Weights of a small GPT-style language model, trained from scratch on English Wikipedia: LayerNorm before each block, untied embeddings.
MLP neurons of a small language model. Each row is named by its layer, matrix (down: output weights) and neuron, and shows model dimensions 384-511. Each number is 128 + 24 x the weight over its row's rms, rounded and kept within 0 to 255.
After each neuron's rows, "fires before" lists the tokens most often just after its 100 highest values on Wikipedia text that the model never trained on. A number after a token or word is its count.

L7.down457 [ 93  95 111 154  92 129 199 124 160  92 141 113 102 125 144 135 157 182 154 116  81 152 130 111 108 130 131 133 123 113 123 104 157 167 139 141 141 120 119 130 166 149 115 158  96  86 120 121 146 133 121  92 102 112 130 156 122 122 124 159 103 150 140 126 137 119 141 120 150 103 141  87  98 132  93 132 136 139 123 151 124 209  95 130 138 114 138 105 147  60  94 122 111 148  98 137 109 185  88 108 106 131 135 147  89 101 128 158 115 112 132 186 131 164 159 143 115 176 132 117 178 191 140 181 169 112  90 149]
fires before: "." 32, " of" 18

L7.down2057 [110  83 121 117 107 142 183 130 137 116 142 136 169 130 164 128 107 158 126 142 148 150 117 103 102 103 131 100 123 100 154 135 164 167 141 179 137 144 150 164 129 163 162 139 168  67 109 108 128 177 134 161 144 150 126 152 139 143 116 146  78 105 146 146 116 117 100 128 152 105 125 163 120 129 122 149 183 113  88 107 129 116 135 149 130 130 112 132  89 134 149 146 141 115 132 152 146  97 140 155 129 125 146  97 111 113 110 135 169 142 147 144 185  45 149 133  68 112 120 144 153 106 140 128 149 128 121 122]
fires before: " of" 55, " to" 5, " that" 4

L7.down390 [179 147  94  98 170 162 177 144 109 145 143 164 101  99 115 156 154 138  99  97 127 110 154 108 117 131 147 138 106 155 131 115 142  92 145  97 138 121 126 120 161 129 134 123 138 132 155 142  96  97 116 116  94 120 135 122 134 117  79 134 135 118 114 159 122 147 139 123 179 121 152 118 120 128 130  91 121 119 113 128 145 138 103 109 142 148 102 100 125 147 124 110 194 102 130 108 115 135  89 138 105 168 109 137 141  94 113 150 138  94 157 176 128 124  87 102 103  70 112 116 104 134 161 125 120 127 134 135]
fires before: " |" 29, "–" 15, ";" 13, "," 6, ")" 4

L7.down1141 [128 143 124 135 154 162 110 114 136 143 111 125 126 122 114 124 125 158 171 145 182 140 136 130 114  86 162 131 106 175 136 123 114 123 160 100 101 108 156 172 163 123 128 138 102  76 109 133 101 183 148 160 116 104 110 109 113 121 127 110 155 156  76 149 105 120 170 127 103 122 119  63 149 159  99  94 108 126 155 152 150 139  81 130 144 110 120 124 120 120 161 126 144 120 136 111 105 113 129 124 118 102 101 101 121  97 123 147 138 109 150 124 198 127 166 110 147 124 104 134 122 137 108 113 142 125 160 154]
fires before: " that" 35, "," 6, " to" 6, " he" 5, " \"" 4, " of" 4

L7.down1943 [ 91  95 144 149 180 146 146 122 110 110 164 122 126 159 162 135 164 136 123 139 135 150 113 189 128 136 169 104 117 102 133 126 103  97 101 147 122 132 140 123 133 144 144 154 110 157 108  99 129 164 122 120 127 168 111 107 133 143 113 102  76  96 142 139 131 169 137  90 131  93 116 151 119 149 111 117 138  94 124 118 140 119 167 151 122  87 124 109 131 113 131 137 104 122 146 117 102 123 150 113 129 154 124 140 146  91  89 158 119 181 131 150 128 132 188 112 135 154 121 142 160 159  92 125 176 104  73  56]
fires before: "." 41, "," 20

L7.down1471 [149  89 128 141 176 153 130 137 148 137 112  22 130 149 174 132 114 135  96 136 125 123 108 112  92 168 143  92 136  93 101 129 136 119 116 179 175 114 119 119 122 120 141 148 112 128 107 143 128  92 131 129 112 114 154 139 142 124 117 103 112  86 148 100 154 140 127 122  92 118 148 139 154 146 146 123 155  88 159 118 123 166 153 138 118 140 137 126 126 174  92 142 128 153 172 102  97 150 116 152 134 139 170 157 146 125 108  94 143 131 118 132 142 124 143 114 100 126  91 106 139 145 129 125 131 145 153 166]
fires before: "." 20, "," 16, " in" 9, " and" 7, " of" 5

L7.down342 [131 143 123 105  89 153 112 132 118 128 157 152 156 115 152  81 111 104 149 170 136 100 141 132 128 115 139 133 153 130 119 116 147  95 132 142 142 106  94 140 114 141 169 148  92 141  96 129 118 154 137 129 142 151 121 122 124 163 117 141 105 160 125 143  92 124 140  82  94  99 145 114 170  95 147 118 133 124 149 144 109 130 169 138 144 110 104 170 137 158 112 130 110 101 110 137 110 151 138 165  84 117 140 110 114 126 127 129 113 139 132 131  94 147 125 145 122 157 109  90 120 137 150 123 143  84 161  94]
fires before: " the" 35, " a" 7, " his" 5, " its" 4

L7.down2033 [ 89 127  97 151 140 156 109 105 117 111 145  87  85 106 142 115  63 121 113 133 173 105 134 132 152 143 148 150 128 184  90 129 151 110  70  77 148 127 162 134 140 145 126 126 105  97 138 140 129 157 120 108 130  82 131 112 147 156 171 130 107 106 149 113 132 162 145 123 121 127 118 155 109 114 116 144 144 184 123 112 124  95 120 137 162 120 174 177 118 135 156 123 165 108 126 126 159 112 133 149 116 130 140  72 140 163 147 111 148  83 111 128 140 165  84 119 110 139 114 144  94 116 131 134 155 173 108 157]
fires before: " |" 25, "–" 16, ")," 7, "," 6, "==" 5

L7.down117 [121 102 136 114 181  87 152 160 192 107 137 127 127 133 179 150 115 159 141 111 147  98 133 145 145 127 163 144 116 111  89 143 154 131 120 152 139  90 134 141 127 115 142 127 151 130 116 123 160 122 128 143  86 104 149 122 165 115 101 130 118 119 140 143 114 131 131 151 179 120 116 100  96 115 106 144 135  92 122 119 111 153 139  89 120 108  98 160 136 132 101 101 115 133 133 169 188 104 136 135 139 136 160 129 138 137 100 133 100 115 131 122 134 127 113 130 125 151 113 120 123 184 106 161 116 103  95 116]
fires before: "," 64, "–" 6

L7.down37 [125  98  91 101 104 111 170 132 103 111 128 140 148 123 158 119 149 133 116 111 146 110 144 132  72 147 107 137 121 122 138 133 138 137  99 144  86 123 125 145 124 130 194 164 155 160 134 142 110 148 134 177 134  96 120 143 124 135 178 139  92 111 103  81  90 127 149 142 131 142 191 112  80  88 124 114 140 173 125 146 109 140 125 167  98 133 110 142 153 122 124 136 137 115 166 167 166 129 118 148 117 109 120 104 141  93 123 131 135 156 113 130 129 148 148  59 168 120 123 172 119  97 128 152 153 151  74 188]
fires before: ")" 42, " |" 11, ")," 9, "\n" 5, "." 4

L7.down1087 [133 167  91  72  92 137 142 183 123  76 149 111 102 126 117 108 137 106 143 165 125 173 129 102 170 111 114 171 132 125 197 108  95  62 130 166 121 148 142 138 120 128 109  69 119  94 140 144 112  91 164 119  79 154 145  94 140 179 122 117  83 120 144 164 104 147 125 112 103 147 118  50 130 149 126 125 126 122 136 143  99 118 148 177 140 145 135 151 137 107 104  90 130 130 131 131 180 121 188 122  88 120  85 102 134 103 146 115 151 116 145 120 105 118 154 145 155 157 121 133 108 144 154 132 150 133 139 125]
fires before: " |" 24, "–" 19, "." 10, "," 9, ":" 8

L7.down1360 [138 116 144 128 134 163 165 132 142 117 143  91 167  98 151 125 189 120 118 120  81 121  89 168 158  84 157 169  85 108 132 134 157 116 141 161 150 132 132 123 124 169 133 152 122 116 136 123 142 161 118 118  99 105 137 136 155 137 149 152  90 141 144 134 104 161 165 171 139 102 116 111  73 113 164 165 174 101 112 141 152 141 123 100 139 152 111 163 172  91 167 134 128 129 120 135 114 115 130 126 165 153 139 153 106 124 141 109  95 107 131 125  79 144 156 121 103 186 150 143 134 163 130 165 141 139 127 142]
fires before: " to" 24, "–" 21, "," 10, " century" 9, " and" 7, "." 4

L7.down142 [ 88  97 153 122 117  96 188 111  98 126 147 147 128 128 109 161  91 101  98 158 138 114 126 188 112 157 101 138 125 151 135 130 133  92 128  97 145 140 112 104 153 165 145  88 135 137 170 139 153 178 142 112 151 111 142 108 141 147  88 143  98 177 148 154 114 121 113 129 108 135  93 123 158 114 122 111 125 158 112 119 116 121 106 133 156 124 142 163 103  81 134 127 140 104 122 158  96 119 112 153 120 131 140 180 147 136 124 146 139  65 115  91 133 162 121 142 102 126 111 138 116 123 115 134 107 129 123 126]
fires before: "," 35, " the" 16, " it" 6

L7.down1610 [ 97 128 139 124 185 151 147  97 135 112 124 139  70  99  96 113 144  97 120 143 116 155 146 101 122 161 120 122 133 148 117 136 124 154 122 113 144 129 155  77  48 133 106 147 146 116  71 177 122  81 125 118 134 135 144 161 152 127 147 146 110  71 115 122 145 139 118 107 149 100 123 190  62 118 154 103 143  90 116 138  87 138 129 142 193 139  83 137 122 140  89 125  89 161 165 134 125 118 143 115 132 161 118 133  88 122 111 140  85 121 100 157 136 133 135 151 129 116 142 151 106 134 155 133 123 156 145 130]
fires before: " by" 48, " to" 11, " as" 10